config.yaml
n_layer: 11
d_model: 512
n_head: 8
activation: "swiglu"
norm: "rmsnorm"
norm_place: "pre"
rope_fraction: 1.0
parallel_block: false
init_std_o: 0.00921
init_std_down: 0.00651
optimizer: "adamw"
beta1: 0.9
schedule: "wsd"
seq_len: 1024
dataset: "wikipedia_en"
MLP neurons of a small language model. Each row is named by its layer, matrix (gate and up: input weights) and neuron, and shows model dimensions 96-351. Each number is 128 + 24 x the weight over its row's rms, rounded and kept within 0 to 255. Numbers have three digits each. A neuron's up and down rows have the sign that makes its largest values positive.
Before each neuron's rows, "fires in" lists the words (lower case) most often at its 100 highest values on Wikipedia text that the model never trained on.

fires in: "to", "such", "of", "announced", "following"
L6.gate925:121167101139116148108154079169136182118145099071156132088092140136133140140164119142133139127137180161119138165148148085145104131146127146136144096134136101166146132113108117100125114136120088160113157114111143121122108125119102142114111147122172168158139142098094118127142112121098101143170097090160139132137157080138153090109111092111130081111122104148124127150097154139163126110089120133123120155145156069113117117107138138153102116107109076114089150152170129131089153108129107117183134152101106097135096139150151140109112142138071115065146167116103122110116118141145128129125114132109109119173138135137163090127125185121111151128135136109110146139148124133140106129130112169137155159113136087144101090122161130159131117129128191113151103094131138149122138106162116
L6.up925:100171136115160137144157123100107143144100149126125126146130127153124126122157100108095111124130119118135105146120141107131131129134137124117120153112122099077136099126123132147120126128105118150102080124127152172140157140137138124177154152103125150121157121123126117153162128102154121138143141085129147102144147166097105126156099128145170109174111134146107085110201136154151142131113127149156107121136155144172075162072105097109141124133110137146148169124117135137109161105156108171103127151158179156114158074132131108116127146163173089112108169085112120106080146119130096107141140130067131136122139167106154121138156144085143136131147126131141126136158152174137116100115147130121085153093147095123135163147190080197132113121108124143138153111088158095147157159111135

fires in: "he", "she", "to", "they"
L3.gate778:130168149098096075046100114078105099123105157075155110135114078119143158127127130125130145105145116172142115125133131119134076068130091126120120117168138106156126161159150123126116124134154112114105104124142126155142118107139111143126134098156160146132176124101124149086158161130113102154150063121132178172110145136103166103134105079116099127115173069123133148130102115119113092144125161137121118106126100164170109170093135150119114137151153113117068156137093129113120111118137124174145162160147153146135092177108136126160132152101138169171130134146121106132131154136106153141140135154079095136142120118111111101132121122123163133148142092116099124199090124101128116122120120137132096141150142153143165166141122127142116112117143162126120117134101156132126143100145087
L3.up778:091118116139132133172108104102106109121080087182142135109116139118108118105121173132126093175146129138142118125141105126119127147100120173092143120135090123109143091155098141114145118122182120123115153116113149144085109095119118093111126116094133131120118128121160150125083149102195092130130142177141158175099142123120150115122105136142107104096131146126137101102097169147153133146126088125089120112147163140126132139139107084094149145140087126117128168147117147152114106158106097114148129138151105134123117112089095101179085160107147114100146155146116135108102127125140161143110125117138134164131096100112095129136112130126137111130177116121134090133112105132102100082132156126139144129165154101103124136120134108157106114124156152146120161142117105145163137176135125

fires in: "women", "children", "men"
L3.gate600:118159171121098095105162081122183120127126119114132121156131124098132147156103165133150127150116124157085130157102153122117117128138132128142133123167150138152096140132160157100114150147134153114155138151137141121088103151073153167111130146103094122168172065100122120116118120114187170158163138126122151140126155108097123140123103107115137131122121091128209148121131169146162120117089089151079152157126092093137178133089097105122139133182139138113106177125150128141152131108091118114162145115141083194125139109147105148130117115136103146143111120144092097115134094129109119112164119112115115098128096135131145132098171100139144170128109149126150136142102173122127136158134119132133139147132147166167157093123134096158163126106132106118149139089130146126162134136137094
L3.up600:094130190113112110132102138097101147100138151103163158102150111148085150141147158136149139165131111157086133115165164144111103147160145143144132112101146105144089109111146131118129151110118124137082141139091127151157130105129100137154121135141133085105116114144134150129164135145135121159104109136115149097119102138079154116111110147132109123090146106097117092118156100102108121118089089118096102126129136120119153125144134169112127086156119095093163112142118128136150095117138173109149150177165081143094100097101115159123100117131092119112105143156159151147120137137100114123112093113102147163177131069102097084145087125135138119128105114110146091156111097117162121105174173170096135101113137146138137109130127115122140145114120121135108148123117165111151133077123134

fires in: "when", "as", "since", "if"
L4.gate998:106105152115145118117124101085149108126057130115136157177125130107111126102151114123130123126097127146121168123136125126127155123100126170132161139123128118115104161119126131114114124167127126086132140137091155095144132111098095122108183152139088120111121139086129088116141087129165133132134124154068114146137169114071145117154110140112187086079144116175161120112172159129103136161123129093159130179100122134128129144080124111108144176118136128094130153083123185119113092138156142162110108129142089127120091099107128119105147118076114153126137122153107121114118095086143097139083145134135132098138105137095104090152124081117177094132122150129153103108115108147121108105091142145100113119196146157118111176095139082160163134097116137158118152148125152185118104113114119
L4.up998:093148133124105192127160123116135148148141123140148126153148180152109144131157133125104119131109134153046141122160127086154146139128096132170101107112151127092152125131115092096130133116111093117132122066097093118120109133133104161136124160103101112127114106153114121136124104126097155117132110103137110123119107119077094108146128132163107143124158150165171152097130095121087153110128137111161175150151108107020131136145081171128102132147155128097121096118139104155115128142123120078144108160138114128094113124140093146126111075144122145112160134170129097127143135101152119110122103076139111125151135121151084120110125137143139176118086140153162138112152138143136132142124075092147114098193096160111113128102161108140135126111175165094106115124146143154099137118123140

fires in: "such", "s", "known", "sleds"
L4.gate851:140162122087149137097123135112134119140104150123200184160111123134128106133183116171119139159104141143145144112108133093121079129132118139125111161153164115113113135083151129106074106166111122162137167110157096160103135153096176098105136146129129098164112144103105132098111134156151129179161154132156145141141082146098124132131098123159152119130103165154146109182130161153130118130128163140171114101149144118132136126088108078077157125087101133084130182157132129141112119119125149167105114127110120102102116086129120132102134093123119129153124149089142160119111111080130150113151152103148146130177113113152125101087129115142161099140150155109137151120130126095125145150141122131110079131108118091167144124086134156124142154101147104091135156097071165160173150146143162
L4.up851:110179142110106129114106110125144118154139158117143124151152161126075096127141130110107168154103148122093117105146108097133124134124107108115096168136125076113073128147143137109139090106121148139122127127148117153079131178107135153131129097121103094129093091147153102095109106128124114146144135098122139130133138144063094141154108095145151144171143119162125179130101167166091108137137158113118159104160106127112137134121136099077135120144144114093157115161140107136150130139145134148106131157124125159112132142144121103125126090176150114085157106099118138128102144146129122120126143135113108150131140102149127096106139116118147105147106090117132133102160160131111112122133124128156135101131172126083110109138112136165161153143147160120113113110161134136103153092133102

fires in: "he", "most", "she", "they", "composed", "consists"
L4.gate727:126114102127126136120132156153131097146123160104139107119077144117137151137144129120094167128143170188156120137095168113129132113147132114112162159139117139112119115095101161120162177140141131132110122110168115104112117111106130129116110127138117140160094130131138167164114128101143135138138103144098125132156174092128154104116153125115110111142126103109157158092153151113138151111172109150139142159132126086088126127106153081161132141155147125055156181096118126082167116106124123167132181135158133138174119165142125133087128100100096159109166118130082097143128133105098135155113119107093118157127088146080121069098158095138166147124151112134157138162134121137119127192124125137141123120167141084099147115130130154085136173122182115119129144113124131120140147159134086
L4.up727:071120153168130119124126124113119149129124142116146150116088108142127119139141177154094099137144067133116129138124125145114136085118154116108114116141076142128092152120145097141147099158107105094151158146099139117109110169156147107078118095118087155137145121124127162089191134134105095141160086115139151123135138114142130112117114090146150129144072121147123167137074149079137125114120102155139121126159145158122133138130178138139140115105159122114134119118152150118139125150105121132096150107140142152138150129131137156122091102123117136101149139135072129183130154111128118155118134086104153082170145119098131126125154147122141164117128098128145169150148094108121116122158103160146116121099143116147135124130054157140155144106130127137168146148112155104171084165098149

fires in: "since", "is", "if", "where", "though", "although"
L4.gate710:123110168168159089116096118123132081127108163107106135148111135092128114126151125117106107123116157129127151121136146131125145147149114141142126088105109091159110140109173158092124127141127086076172134128144123115146084109127127099135176166164155121132128118134105138146157115106126083174144155123109118137118174103125157143135129139147119119136148105118143162114100138140119111194127115150117110134114148089136146108080158113136125176116126131107139137150074116102126138131132076128143144108097106155107129103122103139155149131147163136107154119162116153107100148098136094114125169180124126118150133159093133133125175092107119123131132171085106141138114147108107101072110128113121120125166121132098107143122139141159167170133109116087142117128100101139116144123126127
L4.up710:101112130129095143099101123138080087114151137116135125107133107139109145120121089105084089132135147166152147092114083146097122125137131120119079131155106147088120082119112094134074157114146128147119125101111126122083134111133156082167098117077092152107155148112122117130094148155129153129134131117110118133159101156120134103144137106124139106111161175118154144098111104112143094121132127091155148141157117155193125116135129127111118128096103146115156131102176099123132117183101154176098074143101120109133166131155153085143110146137101105165137123136163094119115162097120134163120119123110126133121129171143145127084130074147096107095100139111144137091165139096140100143137123170062128111145095097148147110125112122095099077133078145150156106134166135104188121147158098

fires in: "became", "is", "now", "become", "time", "still"
L6.gate412:141104102133143155086102173135149121109142168042160165154099110118128168131090135120143133135105084092151160126134127114134110097118126113148150095087112203128143158099151125115118112155137128156170101145108134088132142107155131162080118167152164133109152134119104129138119150106180118137152146166146105151152128116156106132150156116104139086160125140140134101102093087172130132105159123137149099125140145105088141107076150087102174158131140090124122137105098141123170127138146100112128145167077122123139129140077150157126125121122089135150140115178155112073144144080130124099124182161165119099159124157133088162116116116180135135121115143129146138149131110130148162153159163112119103107111115141124135141130136150140133152154139189115162111097127119149124110100126141
L6.up412:127120082120119110102173124129182109076114133130155147118114114123147165092110151123129100100123129152135128125162116110100146130113098107125125134112165109108136094147145137119167107152133088134154099173092145147105100156174120146154139065144117104146130104138155112135123206110119138079128109172128121109118155124118167083096125113117141124109149108157151127137155115156129114119161127092147166104125148114189151101141152153122131093107145144164142175084172121123135115114117170133157107104095147153106138118107107128134164086104129084087139094140112139155130150154125138121104118097169127123138101108124101124157144074109136139092094173097111085109143115145153159153121125135110104151111122109120152140158091140095167106114123097137133147090087154093145128147182112

fires in: "to", "from", "up", "over", "changes", "switched"
L3.gate824:147123114130090138132118123113124131146087105115103143097130102135173073151129150140124117109121167130110139134117097111144068142128124140117161101162143160135129128136128152138106142128136101114135134099137121140147127126085099158146146126132190101083119149125140126137147111128160096114107154171119137133148107138115087108144099120151110107105167124126124109139166130158116134140157183099107164126100155108151118117134111099104093108071086111125077142122100112118106111139126120123118141136146146118166111137126107134140115118123154101177146145126128156130144139129128147110125092160148115120134134128123171160143142131151114128177140138135107120112132122113147137123108154152143134125130145132108111151146162168133126122133114197131147155140145168132150115170078160
L3.up824:104153100099108164129140125154085129125078108131148116121076123109124130155164123143141156108102193100133143110157102146117134128159139127109123130152143104128181133118125129105099101131141103092146139133172149150137170099142127116154111160101137155082157125109134098092151098147111122146139146160136114102181079138082123129109118182100092148134114171096107146107124134160160091153127158149113189145174138151072136150116113134100122134149117181132128124167140102072113098125118160163148130151121129103153143106132127125175118116144121106177145132121135164120115139160126146131131114182195155145139140136152163113139163108136148176104140105114139154123125123147167163183121155098115129106114166138127083141138145136135095151098134151120154096114118122155110087112104136

fires in: "he", "also", "these", "they", "then"
L4.gate755:143113144137104121135117141103117139119102156125157131154137112116119148123117107104146154098152171153149146125102092099121107081145119088152155087182133139116103133160108156112128119116127144131134135109090120149099128134105134140112122121171125153131155133100144105083123123122178153124127130150093157160130143153146134101134068157145096107120113126099134093134141127146096150137153138126088080126141138107117190140122136113140116115102113098107087107148142112131128080130114102125106118141127100111164122143095141155121161167111133136138156098124083118095068093145124169187173126164132122094153124110131127136150111086149157116141179075161135136151110119136100153123130150134107184103103113099070134165103124094130166110118116141128165185121136132115122112105151068
L4.up755:107119072080139143143123096101137119121148108142105149114146137109126104136160166151113095117131153142164112134150125129104119165132097152161149140100134102170138174095112150097133145106101159141132122120138113168121149120137103113090160138121132156153099122120151125107159146104137122097116129162121127124096131141095115114127143083154134098139142114148143097168161136162153107116135131120096125142125102120079120119129107119135109143144176125132134098082170169133155125142108164101174148099147102120144122091139150159126131111130128119172130154146142142093140110129175130146097158133098088116117104177101117102159167065128116136135153126147109147114140103113133101143112121086157108107119144120116143181137126164129141112132111152110151107168101134133117153170116138

fires in: "0"
L3.gate28:114148133140098111119120110144071105134116102115131153144138122144123143166191170126131145138114158104127143101164152109132166119155095139142152074180093136128138125146113132104151160115125101094097132150107121149110129133124109154098114129108138128136105137126140133124129129133108128122111102137107144126094130144089140113122087114093097127151122106129135105121121167154153131141155113131125093108109107139134154092075118135134145173156154103120101085158084104131151127139161164119123139116084112124112142059161104099130070130128121085144115164154147110139103133134138153147117085120110095129180110122107135161088124107153131114121166132107118156156125154132137143138100151148140131093156148097118131114097151141130112146145112106147158133119100117117115168154127112
L3.up28:118116125102128130115154099091136175121149150128154155097151123092105120185127132129188125151160113116139119151135138107132120113091141141157170150149111150128140131140160129143149117128166110131180112092130081150102145155159138135160131115135154114183121150131096131149134127128147126129178116136127137153160122055122133136135103136146097103096134149154131107104089166094138107128156153112152193131122116171173175137140095110142089097110132161125132126120116123112134140127108145133121144134120139143140116142184122143106176161121074158151144120118131155154114113077085156124134131101120115164133106107158137143105137106113117147092071171143113122116134163089111136118156113135085119145119119120130120106143132120085129100146157143148141136125147124152164080140146113

fires in: "2019", "2009", "1999", "1989", "1939", "2018"
L6.gate61:121116146070158141119134152135159115109107163149115117125142141130151088099152041145115102104148136128086174122129084087103122132144131105142093103129140118114093092092158130144133116139104098152153134141127184097130129147107136161112158169140115106083164167097148098148123124092102165144137128157148118149177131138152110150144147153161123137161131154122134127152113106153137110129112135143138142065112148122126093127083086110139140123164115124078159122102111128151123114143083156116124135146088091157129134128157141159110132163123137175090151114128076122130094102117123123134145117160115164089120167135114109170117104100093098159098153097132174144133091148128153149140160112103122087123125152144130149134162114150161115139125089088145157097090121123138135155129117135
L6.up61:141138120123073143137130125102142140137157122106133197154111120114125117149142115135119142082150132142155142140136103125086064108154113142096120125150125127109128098132099097104153141105107151106156137122107181132167137123111148171156129144161128095113159163141101160099121097143140121134111095112106139159145108144140147148104116124134077129176121146119124114132118091132119125112151128116106155172109132117165064131123128165158150123129162111146127131102129110129117121160170117154148133120070117109157181172126101132109127131142100124136108127123126117116129148123092138112099133124104114113132147135089109098166082150103126133091123112187133102143138133165143195136139121123081134098083140095164091104195143145142143117120124107071139156114128118099192099108130148

fires in: "made", "came", "coming", "brought", "newly"
L4.gate734:148140121108155127076150178129121152142111115141140150140146132119087117085162089106163093156138127113130111126110109089113129142144111157133093118168116156143162120154138113081140143129141122147148126106176158146133109090140121129168128160138123121121185168095106109135122066114165130107142116110118136164150125118120135156162159130107162158127145137154162103092122124109137135129142152120147142121152139099140087139110108078120109167136116096061126167105145137143114140119137131135113135127102139125173145123145156082118149127139137134161160150130137128139147142161139177131102115151119107173108151128127126133156131182119110117104182151118136138159138153148151140136129130131100174138142144150177151154147123167112149144096076139117160119115120140114130111125134162
L4.up734:084126163121136109118142160170105183126094118122154087085120127091138161132132136135141112113147171107113147123123125140106109133152151099146101128148160127145125127114089095136167142103144165079101120161099110104111111144149129155129114152140172106152149143105142132119161123128101144124080109128108140104157155162096177109078149122137182126145091166124132108112183127079156164134157140142144136116136175120135118122142109158135130164108093109131096131173128128102120075126169104138122105114130127127151155115154160087106081114146152133118120130142159171143098155123104124103126118129148140113145159139150160147090125169144111137082159142099104209153166131172174139099160178114121133088136085104132120183111144101150109150170086157104179132148105154115076122150167086

fires in: "is", "was", "time", "depths", "of"
L6.gate308:146125139131130148098136125115101107116170123103134147194136133097136147153137153138132109104097117136114184119156129120126142102140123127162071120142132151122120153168152117115135106167141132157108057126176120164140155145120127141112141184116119127111110117117125126145102098136143097131138091135141105121168120098114066131094119148167119122137091158157139146094106119137153113148143154123154106117150131130099164115118145130082122107124138099170115077095121110162122100152117152168102105115110137130089145129148151172150139106108061141174145148189107103090140098129128160129119141161148105117163108107116107138125121124126107161099187117159152095149077134168115118119121108156178159112112109130153090189150115185092163146118138159121104148084145155112146132166152134
L6.up308:106102146108115140110164149112144107137135173159101149148095129117119135144100090118124158170123099096123189097155132113115157113103112086105085147135159096114135125109129149105102133143100092131140124119120127110131118124120156131139117102163150187127136066126093121113115126133071093145150130147125157103134131114139084137140138136124154158181075150165180099148145133103072080094128129116148124136135145131144147091152120091160092138096086131098083124111108142146129152139119167166142096112163072166109106152105183079124162139145130105124141157120114145106128109094121125166117168135129104175104122139168107177179135134134134155103095176132139110168114083133136117089086091112126111086122128082090106123182119105162134139157147142085111107112141114135164129077094125

fires in: "al", "one", "two", "on", "three"
L4.gate605:145130150132094131135114116122075136137138128081160134202126103155088186154150146144145140111153139147135158167185150133135083113153104127115185138105072169142111121136141092125136131142111107101157160109060156114086103143162160122157127122146158082101137161107121141111161121165178176116137131124128141121120177140145146119144117092094126084081121120108150138126183132105125172144135123121119091185146131180159188131142154093125132154084140132124138100122144142133145125097153139121184175148145158115124145108133186109091129154149110118159122154117105159138090096098103131142165135103132128097158129080117125124106142122139137134095128118128152125143135115144138102132113135086133163110119122121109168123102131105130138121095099124152150162145101131117133145180106118
L4.up605:117146177136153154154148133158114154152112163123143143143139104124125139139091112109089152113105134148098104099081094122125147127100119098141099128141147139102124134139093107113128127148128140136119106149160084116131126151098143134130152160161137111142119140109134126130101134114141117150115078171115149130095081129152137128150132139155133116152125109147143164125127101135134149174126110098138113131147157122078148129141128168152149115087137163128126120141084166123164134083119138131138090122137136115090135180158141127148187157079131147151124115161155113091101155096156138136181134120150135124120123093084102159087154149132069164139116118095132126193111112171154078137149175162150127157172117146111121158127142108130138110124140170110121134100113105106130159098092125

fires in: "such", "known", "writing", "stated", "to"
L6.gate369:127114106121092150110128109147131102108132100114165149167090171113116147147129062200118157175120179203148137131125108118133129142160133152126129087114136150134101107145114136104136152119122129135138124150122153149106132139127149123164095144102166164115156125130127110103124115100142142130141157082107142126135096115149115094149136119109139134171109117148164110156141115139114151123118113115130119089123111096128112099105138114083164109128139124099124195142143149162148134073162111098153133135123127153133119148142131109078146122143136092159108156156154093148135091118083112111113112110116125127136092102131112151126126118066122158137150148151120138114125119135142158175159105112168125076126091126084158137124190120102146134154123098169167106137110141113163137130101086
L6.up369:095151115116173161122117136115116162167120142115104130123172130114128077072120141128159177128087122122128090129112119163115104151141107122108137104122124083147175105141146135150102112142119128137140172113149120144136126137090110133131140124114154114133126107142113120128125084138104108142133112122126089097134129091144138158075120177184087096143123117170126157157148113162141143115148093153118158113132137125111153142099089113081132107108111124109105149138142138136133122126094119119148123162086127120126107117152109085103084117113106120166135134115147135146116152120132160137120101122175152149100151136126075141097117128164086095155122117092073102117161157121123122142139135133112102145121144134122132123140153173153136091152135126124138143086153148083107157114124137

fires in: "al", "all", "non"
L4.gate170:130154191093149120159128102145114119129109124089130170151153113109148130132159125150152127115142139148117139119142159152141125130101140122152160123141140086100210109141162138143168139148099139115131138151095135101087075138089130136132136135170145149120120147109143143140121122122135130128149113148126117095116136124147144169099094106132129116112132136110098114117187076127130143146144084167110112170119154125164182144097111131110127125125158121149114140107130135153121146149108109111149163110115097176188111123094133106142170170111092161125104094105132152122110127109117111096149131117165114153144112076118162137142131111182117145143116131132097107139137150111127134118148125127117131123117143138102140115148164074107102126106142095164116138094114122154130094109125123
L4.up170:092108140093116093106110106100161213108108171159095136154139155108121143085117114146129088106170123093107123139137110165082097139132111093120143197109118097138154134138112102129121139096134087133154116132131168107124140131148142118131113162122147117140119133120108117121140145105146057114136116135139137108129117089119109131107160155131102121128148150105116135139131128104183134141129113119121116183111105125098152122112115137117109111107139123130149097147139144127095118127123166127163148129179114075137124104121127150132101167155121101149171106156122155117124182119163129148119103125150163129149086108100102138085129137120084147106126094099098112135122126120149130103105165135130122113166142131133153171158155109094122135105129170166142090107151165150123129123122131

fires in: "to", "from", "into", "at"
L4.gate118:138129132153117098100143133133168100134116110170132127159119128118123133185122139086136102148133123135079136120150086062129125123115108080124150140168142111125156123087129156137142162171162102171131073098137107162138115139144085148133145135129163123133090101113155108098126101140169105154142139167072137117146138132154092133125118125132175108118117084185130122156119123133125123128139126146171079147141180078123081143154097167132128109113127126137125117138120167109112116138129104154126115128127125105168115166090170122134129109082104120159150105169146116085106117137120138122133080152106135142112140133125124177113117148121130145176136113102090114172097117115124134140083164149135120142181105116147150126145177129162158114106115116107109137104133115094099123164122127
L4.up118:156123100149137124158097105141124114112113105125122152158124176160163146162109178129068113132127183164124092068116130137142159179188132122156103138155119167161164126114138184123145114124113155092130130148104141131161095116146104135122130119085165108127113117101120130152092066132154122134084109191166124127149106165140104125106110133138156142124111154112148168160165144109108118106135111142133120133149152128121131134124062119155157153097069161101111137141172157159142106134137113097144158138085180150145117123134082137135129129122095141107141136172151134127093160127141163126102102176140182172088146133116091139140140101145144131151158136107166157088120107121116122162130149110120160107139122109135142170137160118128096120108148135069092125125106092054103148101125111

fires in: "well", "non", "la", "to", "like"
L4.gate846:096143182125115113109128132131108096104118097130134161145143111098117123137145108152123147134173139123112131161137059150099129158164171151148125112164119155119122118143118168096127177130136140085168109128143147108139109117121118169158113153163118127153140103116141148179117105141175142152107129148122150118112131081080109153106115112126107106101106131143127123120143072087170109149120137139101131165069177144112107170125132093177122174125107135112134128094106090133116124120179126169170112146139125176153136103090121154134143138143138163138127143127147120146124151118125080106112114124074134110172114153126156100092155115087122113102089111141142153143153151164144148142139141121120133091151164133122163143171162124131108156120154100124079122104096122076152120162132139
L4.up846:072153138106144113112116089097072154125137134123115152138133141142160085114125165154123108081119108114143108081115122130079121133118130119142119161098140161181121149164126180123131135131120115131088155167070137123133147147135155095132110101137116134117143095098170099155144120149134122143107135168142143158173171129100147104114093099159145079118139145088119185144149138119159118124098094159112147155118123130100137127101138137132075133143134161126095138186127136130119131161117182112103148125098105103126114120146143153149131176089125120109115100111135117112147126055162137150137098092142112116117109121112101088110110107158148118123140154124121134121166113133141134170121115148111078117110136194137110136126135145104151130133161120118125094129136136139163106146162096

fires in: "he", "they", "his", "her", "is", "two"
L4.gate474:148105141111144095123139115127099095150108146114152135157088089117105120137123151120116138139137146156129158170164119099111140090133113121132123113148093156107169130118153135115146159113150165080122146147138132124094115083108071173110101149174178130157131137126120165112113126114183163112161169162120115142128133082148159140092095117109140131126132115173124137103121135163103164156124133096128121176119109082109159143111156121094108168149152104082120139152113141143140136106142135175135180179118137110116129164146110105133127161126099124136142120119172126116119131117116105153103084146137175160161110123112133115122145141150104112143163135098121135141041163144112104134146104119124147090184140129127108154120142112077118123116114162170131165123109116151158156139129147
L4.up474:106115063108141116142123121115109140087110123120149119101093136173118128101136137155138140106100108079129135128140102121090141125143138121177123121125140118144143140175156141119119109139102171128127173120113149095106122129136114135071116128132177133117123155131141147091130107150157099129105113170132125145057133168127172124104118107139153112097166132128161144169118126104160096122109160171114138163097121156150079167132167150128166107150120193132139126190153149126151104128154129112140125162126127131100154107096145139102135130119160145137155109143126105152097170166138135123116142136148102090101117132151139112133117112117128133115093105136101164146083082157075155103137135151094120133122108135131087126142106110146172160112130101122112093106132132124130101117176103

fires in: "of", "by", "from", "after", "on", "to"
L4.gate990:125150083120084126116125099133125090147099144128157129133086122117182082150160124132132128121159130151095129161137096120133095136114125152128118138134167117150127183140147111115099182153145090145140139117126147087114127145087120174110146134107153105107107119119081136127165084120125085122157169137115110125138140115122112111136113113104104111086103113154144101121212134139135101140136102108140135164117149129110100118085130114147120133172101137122148144144123124108124124120120095133150121137149087147144115162105089110126132116126127151124126144130109159107101111078148163078111120147129142138125123127102166093138128121086134138113121111105132115161153126144141061136076124105145118126163140115081089117127182163138108155143145127110115149079066124161109126140077183
L4.up990:152137085139122142131081095100152115111092130089120180114137114150168108082161147124157097090114081114119127130114152122148120137094089124116131186159151095117119140144132182173134166105131128131100148104124155094176124095134129152157095145072093099164127108143121149116077098129170138172108138135103124113126179147139120108145143122125103143091104097130129070127196143153116094134137109103164126112154092166147132150130122097145094144149157132121126126142099130130127117121127132143147107169088061116110130138144130117112118115116078144147177115068096121133155109135121104145144147125090124102119086131134153102114145103135147127114164116145130154092132103170119081128075164114158143159128116158109126098095156081136145149106104136106140091144092135177103124120162137

fires in: "as", "called", "v", "like"
L3.gate191:120145139105115132126111120111140103108123121159118096137163114144131151136119151113099114133117171135110133105141067105114131111154092140166167094178109124116139103155117146082111153134144110142129115112139167156099105100101116098123151172130100118117137120088123162142147103114173188123147149165101103143083107125130141114109119125151125119095174122158137141150104100126140136133120155094175140177083108129136150114136150082128125104073095121080117131132162125085133093125136117122121138160153108149162163124095138151124182109116139085114143150125121130114115085137117144141112095169116129137153139144115175141160163125121114110102152112126144086138131163142119155124161138146178118121124121152114119130145222099124155124115125141148171138129089137120114143107122118
L3.up191:138101125106143125157119167166105120149188128152140156134129143115115152137140124103121106126105123168165119123154099134110148120121142153120130085105122099135139134124112091146107155149084128149114125071061134156145092097113151083133177106130133173140170102126112113136157120137137092104203082123133134144141133136092140119145123092156149138148115081187131112165104152136078114136112117165132114105134158127145128129132154132106097152136171121132068138115154186106137126097110168160148135087111162123148118155155122122102127103135162141082091135087154088141154168097114101138145165080108134110118161125115147126150127183090143127124079161134120108122117128126118140131114159123113151115148114126149181135159126140132119120149107117129140116152147143174145106118120125

fires in: "following", "from", "8", "0", "fink"
L3.gate927:136164161106114125109158140141177077102126157095158125178127132134109115170134132137163139122119143113124167115155118143120150101179101150145118037109113103114159160133118111062178139167118138147164086163129138107095131125129108135147114154164120163120111061118134169189145134122171125126104151130130131132145085131116116127080095171157138162103107104122150159122110106154159140160161120107144121094139137124147083119116119106123128142085155131097078122108118145135153134119148116110134130135107096160103114112105115118129085132090143158161145094164111140083143116102132145126129105143108137115146124135082160102141121084143134135123124145097146109175138132137159103147126152173090104134134127097080131166122138121148109106134160114093147142151101146107129140132136118
L3.up927:134182161126095097115122084130167144136134152140108096107129101105095123139069119127164116093155104149136143123158152119139123131114147148106146113118137152104116121118105137147120167116142143129167140109135135112109174089142138194112122116142132187125095101124149123165156172138150112119105111187157176111100086157157132131148121090156151157087134155078090112162137131100156109095159143143152124125099121162145105117138075149158144115074135131135071125110138111126152159075139109114156135138114121186170143125086140144108104118101149138188087099163145120146115166081129098106164157105111126122081126126114132112113108146139151145147140090092149153110125166156115106149129167143118125126132099136153193127146179118116093102153119102154129137130112126158119115074147140

fires in: "al", "long", "downing", "two", "andalus", "yalova"
L4.gate666:122150144122159108122108100108144112156112113136133116156111133097126102142105148120161155105110156108157138109106123153157115142129111125124109100131090128140173125124154142117155167160123142085126167169177112137157080099144067095147123146124139151115134154124138152121097100126161175122132125130114105108150154124133145160100142138090110094115149090115111126100132109116119149130132138080148092182102115127136152154131128113121111134095188121102149140160126110149093157095177078140161129115113116098101156148143109112143152175097149153133101156113140116089109110155122139099161121141131119150146135135115131145149139075155160138119134150091120081163147132130103152146080138139138163105141103123146179177110127115068141136138146114179127149146066119135140139153092143
L4.up666:081161128127108117130137119128136141155133103142117148138114128136117145099119140106159118151187144099105153130076112133095145142184115061108165159088122112135131137143126103123160135146162118111166117124101153078126089106153097143133107109169133135160107132111119148121156110111090121133153110145118136137085107141113089141120098153130179087134126088106087141111138115101125129131085127141147144183152128125123126112115121133115164114108138091138174098106145091115101178149145110163176166159158119140124138149122149130113104123158109164108127091129079102130145098098161121129134136125099123146158162128134105147109166152124124132112107177095135087172139081143155113106120130152128076164130133130119127135160159125112119126099164169127106120100112109131176139141145117

fires in: "him", "her", "them", "coming", "came"
L3.gate214:160130071091134147078122159115093178114155103143146081171148163125153155120121118141114121124112149143119081141123103108117091160151101098124143141152159130140136122180097106128118166156150152097140091094139112168107123155155154122139123132130137129154127141109099099115163122132111108132171103142111155147127144156127174133141138100164147127142131118165145100102123155110097108115129118130115119168105095111147126117104136134108169121140092136090161096130142140126130081134095157144109170136128176119127121129101135117116129110132080113162141125149133116126126147143080177131134120178149161135128114091137113117146139134138084140159145112151154091141100135099162160145151129116148148170118112147141142125155163111100150100113135119130156098123128153122138138192168112
L3.up214:130123097093138163130117164128128130145097133097133120192167130096120147110174111139142107111160145097082140134186137138138158159135154114109136138103139153132117186119124150111176083134136145094162083093132113124109106159134134163077151124177158126120121105117110121098145114100141121130168140106088149105146139165120168112110151100124126163152145116112121168132126144144145164144150146131121145158120124140103088169094121146154133108077142119132158110079112122188113123147121140067168102153110133099153139158140135167108125099165124129151137127116147136060142173084110089103096158157156132114150138118130123118095133141122098115155151135134155128145148178150122095078117120098091151082136150153150140119135116130113110140097091145157097143104126137122075087152112143